Weights of a small transformer language model: width 640, 10 heads of 64.
MLP neurons of a small language model. Each row is named by its layer, matrix (gate and up: input weights; down: output weights) and neuron, and shows model dimensions 512-575. Each number is 50 + 12 x the weight over its row's rms, rounded and kept within 0 to 99. A neuron's up and down rows have the sign that makes its largest values positive.
After each neuron's rows, "fires on" lists the tokens most often at its 100 highest values on Wikipedia text that the model never trained on; "raises" lists the tokens whose logits its output raises most directly, leaving later layers aside. A number after a token or word is its count.

L2.gate1608:45 39 43 53 58 35 70 61 44 54 33 63 72 17 39 43 44 66 59 49 63 45 67 39 23 34 54 38 50 48 77 35 34 52 48 41 78 54 55 34 58 56 52 30 68 53 34 57 52 42 63 44 58 80 72 79 76 43 53 33 52 43 70 70
L2.up1608:31 56 53 51 42 59 37 22 49 48 41 60 84 17 41 41 36 65 60 62 57 61 62 34 42 51 55 35 39 73 68 63 34 47 80 53 59 58 36 41 45 59 54 39 38 48 50 41 61 59 49 60 63 54 56 44 39 27 64 45 43 36 82 58
L2.down1608:31 60 54 73 66 26 66 54 15 54 15 35 62 35 49 57 43 46 48 42 52 63 59 43 54 43 39 63 63 68 49 45 43 63 54 52 62 49 63 57 70 32 59 33 49 30 22 58 51 36 48 54 45 66 56 51 42 38 61 42 55 48 39 33
fires on: " where" 27, " which" 14, "," 14, "4" 6, "6" 5
raises: " they", " he", "ver", " it", "as"

L2.gate560:40 54 51 52 45 45 40 37 53 38 52 77 33 60 36 43 51 47 61 68 52 62 62 77 85 42 49 63 29 48 65 51 49 63 46 30 55 42 39 57 58 56 37 20 62 34 49 71 60 49 50 37 65 34 57 35 49 34 51 58 53 49 66 25
L2.up560:35 67 58 60 71 43 28 59 36 45 60 48 18 60 25 18 70 59 52 56 32 57 40 59 76 57 39 55 34 49 76 58 39 57 56 51 60 75 57 25 36 59 52 49 45 49 61 65 52 39 60 44 57 58 58 24 40 47 31 67 50 66 57 65
L2.down560:53 40 40 51 44 59 39 45 59 60 59 55 58 38 42 43 55 46 51 47 52 38 42 50 31 63 63 64 51 27 53 77 56 48 50 58 43 27 37 39 58 73 47 38 64 44 75 47 45 53 53 22 47 44 59 65 63 37 59 32 52 62 49 59
fires on: "er" 20, " those" 11, " people" 9, " person" 6, " individuals" 6
raises: " who", " whom", "tan", " involved", " listed"

L2.gate453:39 31 41 81 39 61 56 48 50 54 33 32 39 39 52 53 46 38 54 57 62 67 44 55 44 39 32 35 19 37 39 25 60 57 47 45 61 38 60 47 55 68 47 38 51 67 54 47 48 70 55 44 59 53 45 38 69 35 66 23 73 49 60 34
L2.up453:38 45 48 52 60 67 58 42 66 59 48 52 52 44 44 45 44 49 61 44 64 39 54 46 61 56 28 52 60 32 34 39 49 66 34 75 48 85 62 42 60 61 36 35 72 40 56 41 29 38 36 44 67 45 43 51 64 46 58 46 51 55 65 35
L2.down453:67 76 41 55 32 44 61 55 47 54 62 43 58 50 43 60 67 59 34 48 39 86 34 46 52 29 68 59 47 41 61 61 54 74 41 36 50 52 31 34 55 29 58 60 24 39 42 55 37 51 54 59 51 65 45 45 63 49 38 44 53 37 49 42
fires on: "s" 38, " His" 18, "'" 16, " his" 14, "whose" 5, " Your" 4
raises: " own", " wife", "tor", " father", " daughter"

L2.gate1112:47 56 51 42 39 39 43 51 36 57 56 69 43 50 37 57 40 56 26 41 63 38 48 46 41 26 68 53 51 51 45 66 45 45 76 46 41 54 71 44 54 35 68 44 43 58 43 54 46 49 58 61 34 66 41 38 46 45 56 47 47 60 61 53
L2.up1112:54 41 29 40 33 23 45 37 51 28 83 44 31 55 57 41 45 64 49 34 52 53 41 52 78 36 56 55 71 44 20 54 36 51 61 51 53 34 50 49 46 25 53 46 54 57 44 67 62 45 62 28 38 62 46 53 45 29 57 63 54 66 58 54
L2.down1112:72 41 31 68 35 66 53 54 58 51 39 44 53 56 48 48 38 39 47 52 35 55 49 58 34 47 50 59 64 41 44 15 42 26 42 59 65 35 53 51 37 54 72 65 13 52 50 46 66 53 55 33 52 50 54 37 26 50 63 50 74 55 56 66
fires on: ";" 61, "\"" 14, ");" 12, " (" 4
raises: " and", " also", " however", " or", " finally"

L2.gate875:62 67 36 60 76 39 66 44 57 22 70 40 25 37 50 29 43 57 56 46 40 55 44 76 53 37 36 58 56 42 67 53 49 52 36 50 49 57 56 61 53 64 52 56 64 23 34 26 80 56 56 56 60 41 41 55 47 18 35 30 61 43 49 48
L2.up875:54 56 58 38 68 25 41 51 53 38 49 65 48 44 36 37 47 65 44 31 15 47 47 59 28 40 49 51 62 58 52 39 58 44 37 56 34 57 53 74 24 41 41 39 41 54 45 48 32 35 50 45 50 49 44 69 49 10 19 42 57 48 55 47
L2.down875:50 41 48 61 44 35 55 48 59 56 54 38 40 59 53 69 48 40 50 59 54 49 50 39 72 51 64 34 45 64 21 47 49 33 44 42 32 41 53 56 62 68 34 53 76 53 48 56 47 47 56 53 49 54 53 54 69 78 67 58 73 43 66 68
fires on: "," 93, " example" 4
raises: " but", " until", " although", " though", " including"

L6.gate992:65 55 56 45 54 68 66 52 45 37 52 55 26 42 34 42 56 76 66 66 56 69 47 66 42 41 53 26 60 54 42 43 41 55 41 50 61 51 54 47 62 60 29 54 47 38 36 62 58 59 37 54 57 59 77 34 71 50 57 41 49 58 47 70
L6.up992:38 51 37 70 60 24 87 53 44 52 52 41 60 50 43 55 55 46 79 34 52 49 49 57 56 45 36 24 56 48 45 45 41 58 71 31 51 59 64 69 56 54 65 35 60 45 18 43 59 50 61 61 45 54 59 42 55 40 66 50 60 55 40 72
L6.down992:52 61 64 66 61 36 70 76 39 63 38 31 37 68 31 66 47 80 38 46 49 66 50 42 47 57 60 56 51 53 46 49 58 56 37 37 57 52 63 53 47 38 38 44 44 47 43 52 60 55 34 40 50 36 66 75 49 36 41 48 50 54 41 53
fires on: " there" 31, " There" 13, "There" 8, "%" 8, " what" 5, " who" 4
raises: " exist", "by", " were", " was", "for"

L6.gate63:76 42 38 75 50 60 64 41 37 60 61 30 62 57 60 46 67 48 42 38 50 49 32 20 47 67 59 33 69 66 32 64 58 50 42 44 45 45 44 49 36 81 44 42 49 58 35 47 74 48 58 38 39 63 62 35 51 41 30 61 28 44 52 17
L6.up63:39 43 52 59 52 51 57 52 43 56 48 60 49 70 40 44 53 54 67 38 38 55 45 42 61 65 48 33 49 42 58 36 60 54 69 46 60 46 50 50 40 74 44 45 52 52 34 73 53 63 73 52 40 48 73 32 57 34 48 35 43 37 61 45
L6.down63:32 45 63 35 52 65 58 52 48 52 18 51 49 60 50 58 45 36 41 44 53 59 50 50 37 45 59 50 49 30 38 29 64 40 62 51 37 44 51 52 40 55 65 42 39 47 52 43 61 55 49 54 44 36 55 42 54 45 38 28 51 39 58 71
fires on: "," 76, " known" 13
raises: " together", " along", " however", " like", " upon"

L6.gate36:51 34 52 58 30 30 50 44 56 22 53 60 39 64 48 51 45 60 50 58 25 52 60 56 40 63 58 41 53 18 49 41 67 58 59 44 18 36 46 55 36 65 45 39 62 55 53 35 53 49 50 65 36 65 71 57 41 35 63 64 29 57 47 60
L6.up36:51 38 44 55 36 50 54 51 45 66 37 50 60 73 44 35 70 70 44 71 47 50 69 42 61 41 57 13 48 62 47 34 36 43 64 70 50 77 36 44 22 84 42 40 52 53 44 68 37 64 60 48 40 68 62 84 40 40 45 52 47 50 45 41
L6.down36:64 45 47 60 33 39 55 35 59 54 63 48 47 48 43 57 47 43 57 41 53 57 43 56 48 69 53 60 59 67 43 68 66 48 41 50 14 41 48 47 38 56 39 59 26 54 37 59 45 31 48 47 50 56 54 28 35 72 41 40 57 43 54 78
fires on: "," 94
raises: " but", " though", " although", " while", " and"

L2.gate1438:55 70 37 49 60 37 35 40 51 40 34 61 40 58 46 41 39 46 49 58 43 44 78 33 42 43 39 48 65 75 60 40 76 45 37 58 62 49 48 65 55 45 54 37 42 53 40 51 61 78 66 38 49 57 40 50 42 57 33 65 45 45 41 53
L2.up1438:54 55 62 46 41 61 24 50 51 31 36 48 35 62 58 45 64 41 77 61 49 46 52 48 54 55 64 47 62 50 49 64 74 52 40 54 61 58 45 49 76 30 58 35 52 42 62 36 48 89 74 54 41 54 47 46 64 55 42 46 32 36 28 51
L2.down1438:58 71 51 54 42 67 38 69 51 57 70 51 31 48 59 64 28 28 57 42 30 60 40 38 44 73 60 53 41 54 61 34 77 46 44 57 62 53 45 53 62 70 45 55 35 57 68 49 46 38 44 53 24 82 46 53 63 40 39 55 48 58 22 47
fires on: " under" 54, " According" 11, "under" 8, " Under" 6, "According" 4
raises: "graduate", "min", "way", "ta", "water"

L6.gate660:48 68 62 30 42 64 58 73 48 60 56 27 38 28 55 51 39 60 58 44 66 64 63 43 58 61 60 47 62 55 47 41 37 56 60 49 68 76 64 49 67 70 57 72 52 49 34 55 51 52 39 41 80 53 52 33 51 74 33 34 58 37 62 41
L6.up660:49 50 41 43 66 45 32 42 18 44 38 56 55 47 48 68 54 56 40 61 62 71 40 55 70 58 49 47 57 36 62 56 63 51 40 52 41 35 43 43 44 45 55 36 57 39 33 55 59 22 36 42 53 65 47 48 84 37 61 43 54 61 43 56
L6.down660:81 58 55 54 71 54 68 58 42 61 31 53 20 55 45 77 57 40 40 36 51 53 37 49 40 62 61 43 51 61 69 49 40 53 51 57 49 65 45 65 56 30 30 46 59 47 65 40 36 79 44 45 54 33 22 27 63 49 46 33 42 55 50 46
fires on: " as" 62, " As" 24, "As" 14
raises: " opposed", " well", " follows", " far", " early"

L2.gate1712:37 28 27 57 35 45 69 30 76 53 30 49 36 37 55 45 49 57 55 39 63 44 52 42 67 48 44 52 42 31 27 56 69 45 42 54 49 42 58 51 25 51 50 18 51 44 39 61 36 23 45 55 34 39 45 55 58 45 55 32 48 40 47 39
L2.up1712:66 27 47 49 43 59 67 44 74 50 41 43 43 47 43 49 51 61 64 37 65 47 43 54 61 56 51 53 45 45 30 40 52 48 53 37 44 59 49 46 38 24 63 17 66 43 44 27 38 22 62 49 45 37 31 47 34 61 50 48 51 53 38 43
L2.down1712:64 72 41 30 60 43 52 66 51 55 39 45 38 46 63 53 56 49 35 52 34 45 55 44 31 54 35 64 61 57 38 57 50 58 29 68 43 52 46 53 66 48 64 72 60 49 38 71 58 41 42 51 46 49 44 36 59 30 49 64 53 62 46 42
fires on: "." 91, ")." 7
raises: " After", " These", " They", " According", " This"

L2.gate131:38 46 59 37 51 46 47 42 49 53 60 59 50 26 48 42 46 58 49 50 44 74 61 30 68 65 59 57 59 63 50 57 33 62 54 45 50 54 39 46 52 24 45 52 50 37 37 53 49 57 38 45 59 59 23 52 65 48 49 51 47 50 39 43
L2.up131:52 43 60 54 46 38 62 53 28 44 60 45 34 36 45 46 52 58 34 70 56 18 21 46 55 50 54 58 51 52 55 70 70 60 60 43 52 54 48 34 43 68 45 44 64 56 56 36 33 44 31 39 53 49 15 53 49 49 49 52 54 41 65 71
L2.down131:61 61 39 47 35 57 57 72 37 43 39 51 51 64 65 62 43 42 45 25 59 63 34 68 53 72 47 50 49 73 65 40 58 70 39 35 64 55 45 64 30 43 60 60 55 62 42 44 72 61 53 48 62 47 50 65 70 49 41 56 48 47 72 33
fires on: " as" 49, "As" 14, " As" 13, "as" 5
raises: " well", " it", " its", " she", " they"

L6.gate1101:31 51 57 54 39 54 57 53 63 44 40 46 48 45 36 57 57 37 85 53 43 54 48 55 53 48 47 43 49 69 63 63 50 41 69 56 57 46 40 63 60 39 41 34 49 35 67 72 33 59 33 38 51 52 53 47 41 34 32 54 47 56 29 66
L6.up1101:18 53 41 44 44 49 54 55 49 61 49 58 65 41 37 57 43 43 38 72 51 59 44 65 80 54 44 50 52 73 67 47 48 60 42 52 41 55 62 43 41 61 37 37 45 35 36 52 64 27 46 55 29 59 51 42 35 37 58 40 49 65 62 32
L6.down1101:35 63 49 33 45 31 52 55 36 38 30 47 61 72 47 51 71 39 65 52 37 33 46 60 66 49 58 53 62 75 69 56 60 47 50 27 49 43 34 69 54 33 49 46 49 50 36 74 52 40 63 46 14 46 50 47 45 57 62 47 38 60 53 48
fires on: " T" 84, "T" 9, "t" 4
raises: "rent", "win", "issue", "ender", "aught"

L2.gate1124:57 14 32 48 35 65 20 49 52 35 62 50 56 50 47 56 49 72 67 51 70 41 37 53 56 44 38 45 47 79 43 69 62 59 53 44 58 61 43 57 52 50 57 49 54 60 49 58 48 65 40 54 49 56 37 32 47 56 69 71 58 45 67 65
L2.up1124:71 20 35 59 53 59 41 70 50 43 43 76 62 55 65 31 50 56 82 63 51 23 38 54 39 55 47 28 42 59 51 41 70 60 59 52 57 47 48 64 74 38 39 64 46 63 48 44 55 38 65 35 51 77 40 22 41 68 60 48 57 49 58 63
L2.down1124:48 69 44 47 60 44 52 48 44 36 48 52 46 59 62 49 65 66 68 54 37 49 52 28 52 75 35 56 75 69 38 49 57 48 37 29 40 57 40 47 42 58 47 48 46 61 50 58 49 60 45 29 38 51 48 43 50 44 63 44 45 41 60 55
fires on: ";" 37, ":" 19, " (" 14, "f" 8, "—" 7, "-" 6
raises: " however", " if", " mean", " although", " thus"

L6.gate1568:62 56 48 64 45 52 46 46 59 37 58 64 66 63 45 41 50 46 53 74 20 41 43 64 46 47 43 25 29 49 48 58 51 36 51 68 45 42 56 35 52 51 25 60 45 66 54 42 34 65 61 67 55 36 45 40 27 50 52 65 26 45 38 47
L6.up1568:68 67 52 56 52 46 44 25 67 29 59 41 53 38 47 49 39 55 62 42 49 50 45 60 80 45 40 54 32 37 33 41 44 55 32 55 58 55 60 51 35 49 59 58 38 30 53 57 41 63 57 65 48 38 36 53 59 43 49 70 62 40 42 39
L6.down1568:39 45 57 58 61 58 39 53 81 61 35 58 50 54 51 47 50 46 58 60 57 63 53 42 48 61 64 38 45 44 65 60 41 31 31 48 62 37 52 64 50 47 40 39 56 44 44 93 52 61 33 64 60 31 70 43 33 53 68 28 40 29 50 59
fires on: " and" 42, " he" 21, " He" 11, " but" 6, " She" 4
raises: " was", " has", " began", " started", " scored"

L6.gate1230:64 50 50 32 41 52 63 47 52 50 79 53 75 45 46 34 54 55 66 49 44 63 55 61 66 46 53 35 49 27 50 49 66 45 40 50 26 52 79 49 57 44 51 58 41 44 66 42 55 48 60 73 41 51 58 64 61 56 37 25 58 28 40 34
L6.up1230:50 64 34 39 38 49 57 62 40 52 46 56 60 51 51 50 42 66 23 41 73 55 36 68 72 37 51 53 45 39 69 44 35 55 53 46 74 71 55 48 45 55 70 56 41 36 50 57 65 43 51 58 34 46 36 36 32 46 38 35 56 62 35 63
L6.down1230:57 53 47 60 40 44 69 52 41 43 53 53 60 53 43 56 39 44 66 52 57 25 41 36 68 52 37 43 71 44 50 50 30 38 57 48 38 49 45 56 51 51 65 24 44 33 51 67 38 51 39 64 71 52 51 59 53 55 58 36 43 56 60 44
fires on: "0" 54, "9" 14, "7" 6, "8" 6, "5" 6, "1" 5
raises: " Years", " years", "%", "°", " October"

L2.gate950:40 36 33 68 55 42 37 39 41 34 32 42 58 32 68 29 49 34 38 61 54 45 34 60 41 58 70 35 57 47 35 56 56 68 51 51 60 50 37 51 18 55 48 44 30 60 46 52 59 46 42 56 25 60 55 60 59 51 54 31 51 36 50 57
L2.up950:64 57 53 40 28 33 52 36 42 57 56 53 58 31 34 45 31 27 32 26 59 68 35 48 42 31 45 45 47 34 45 48 64 66 48 57 17 52 59 57 34 57 64 49 53 69 55 52 69 38 48 47 36 46 54 58 49 47 66 53 44 61 56 67
L2.down950:63 54 46 49 61 55 56 55 55 51 36 38 50 52 52 63 39 56 50 45 68 51 66 71 56 46 44 53 53 57 49 86 54 59 26 35 43 46 46 58 50 59 43 39 76 36 41 44 54 65 59 75 56 24 32 49 48 52 54 48 46 62 55 60
fires on: " as" 83, "as" 8
raises: "sum", "king", " well", " follows", "ps"

L2.gate1064:58 51 35 52 54 36 41 61 61 43 61 60 37 49 57 34 48 34 20 41 62 70 63 50 77 64 62 65 85 52 68 50 50 56 27 51 63 42 45 39 56 36 59 48 35 44 43 48 58 47 34 36 47 42 34 30 45 47 47 52 68 57 58 60
L2.up1064:68 68 36 48 67 42 47 60 44 49 36 55 62 33 48 45 66 44 38 51 46 64 65 35 48 53 49 51 51 60 50 56 43 46 42 70 40 48 52 59 49 61 32 56 59 46 55 48 42 72 52 50 56 50 34 26 41 44 47 48 42 46 57 47
L2.down1064:50 57 53 44 46 45 31 33 51 38 58 45 49 53 60 51 52 45 51 58 66 67 56 63 33 50 37 47 54 43 60 74 56 48 56 49 70 53 54 58 39 54 33 41 61 48 54 35 82 43 49 47 66 50 51 33 31 52 64 48 69 29 46 29
fires on: "ru" 29, " Ru" 17, "u" 9, " Bru" 7, "a" 6, " Ry" 5
raises: " Ru", "ru", "le", "ne", "by"

L6.gate1163:46 50 45 39 56 35 39 61 60 60 53 47 56 48 51 41 44 33 22 63 35 44 65 43 54 32 50 34 65 38 65 28 50 45 42 45 41 41 33 41 53 40 69 41 56 26 54 43 54 40 53 45 58 42 68 54 50 30 52 54 34 46 54 69
L6.up1163:46 47 73 46 56 32 34 42 53 63 60 54 57 44 54 37 63 53 42 52 43 48 37 60 57 56 46 73 73 37 65 37 52 42 57 49 37 19 41 54 30 59 65 35 29 27 56 43 55 58 44 48 47 57 47 45 63 50 40 73 47 36 51 48
L6.down1163:31 55 39 41 73 66 68 35 42 57 60 57 58 55 69 32 49 65 24 38 46 33 33 30 49 49 42 56 36 28 60 65 39 56 48 41 61 46 26 34 64 58 45 48 34 39 63 55 52 66 43 44 54 54 57 49 63 56 53 66 42 58 60 68
fires on: " South" 41, " North" 16, " non" 9, " Pan" 7, " north" 5, " Latin" 4
raises: " American", " America", "East", "west", "um"

L2.gate329:61 58 57 50 59 46 65 60 23 36 47 51 53 55 35 52 69 63 55 56 70 41 48 65 49 60 49 35 44 38 62 53 39 50 88 64 53 41 54 46 40 55 23 40 41 51 43 31 49 52 52 59 62 51 30 42 47 49 51 42 55 37 27 53
L2.up329:54 56 31 41 35 55 41 55 36 51 62 43 58 47 41 55 36 47 55 49 56 66 60 42 67 35 58 33 43 55 61 67 49 43 52 41 61 58 59 32 51 51 40 23 54 55 40 55 55 61 63 45 46 66 80 58 51 46 55 52 44 64 43 51
L2.down329:67 43 44 51 26 39 46 44 57 43 22 50 47 68 69 40 66 50 42 42 31 54 46 36 40 56 50 61 62 57 46 55 39 52 53 53 22 40 55 62 59 57 63 63 71 32 71 54 52 63 50 39 43 59 54 45 50 47 55 44 68 54 55 46
fires on: "," 100
raises: " which", " however", " while", " including", " although"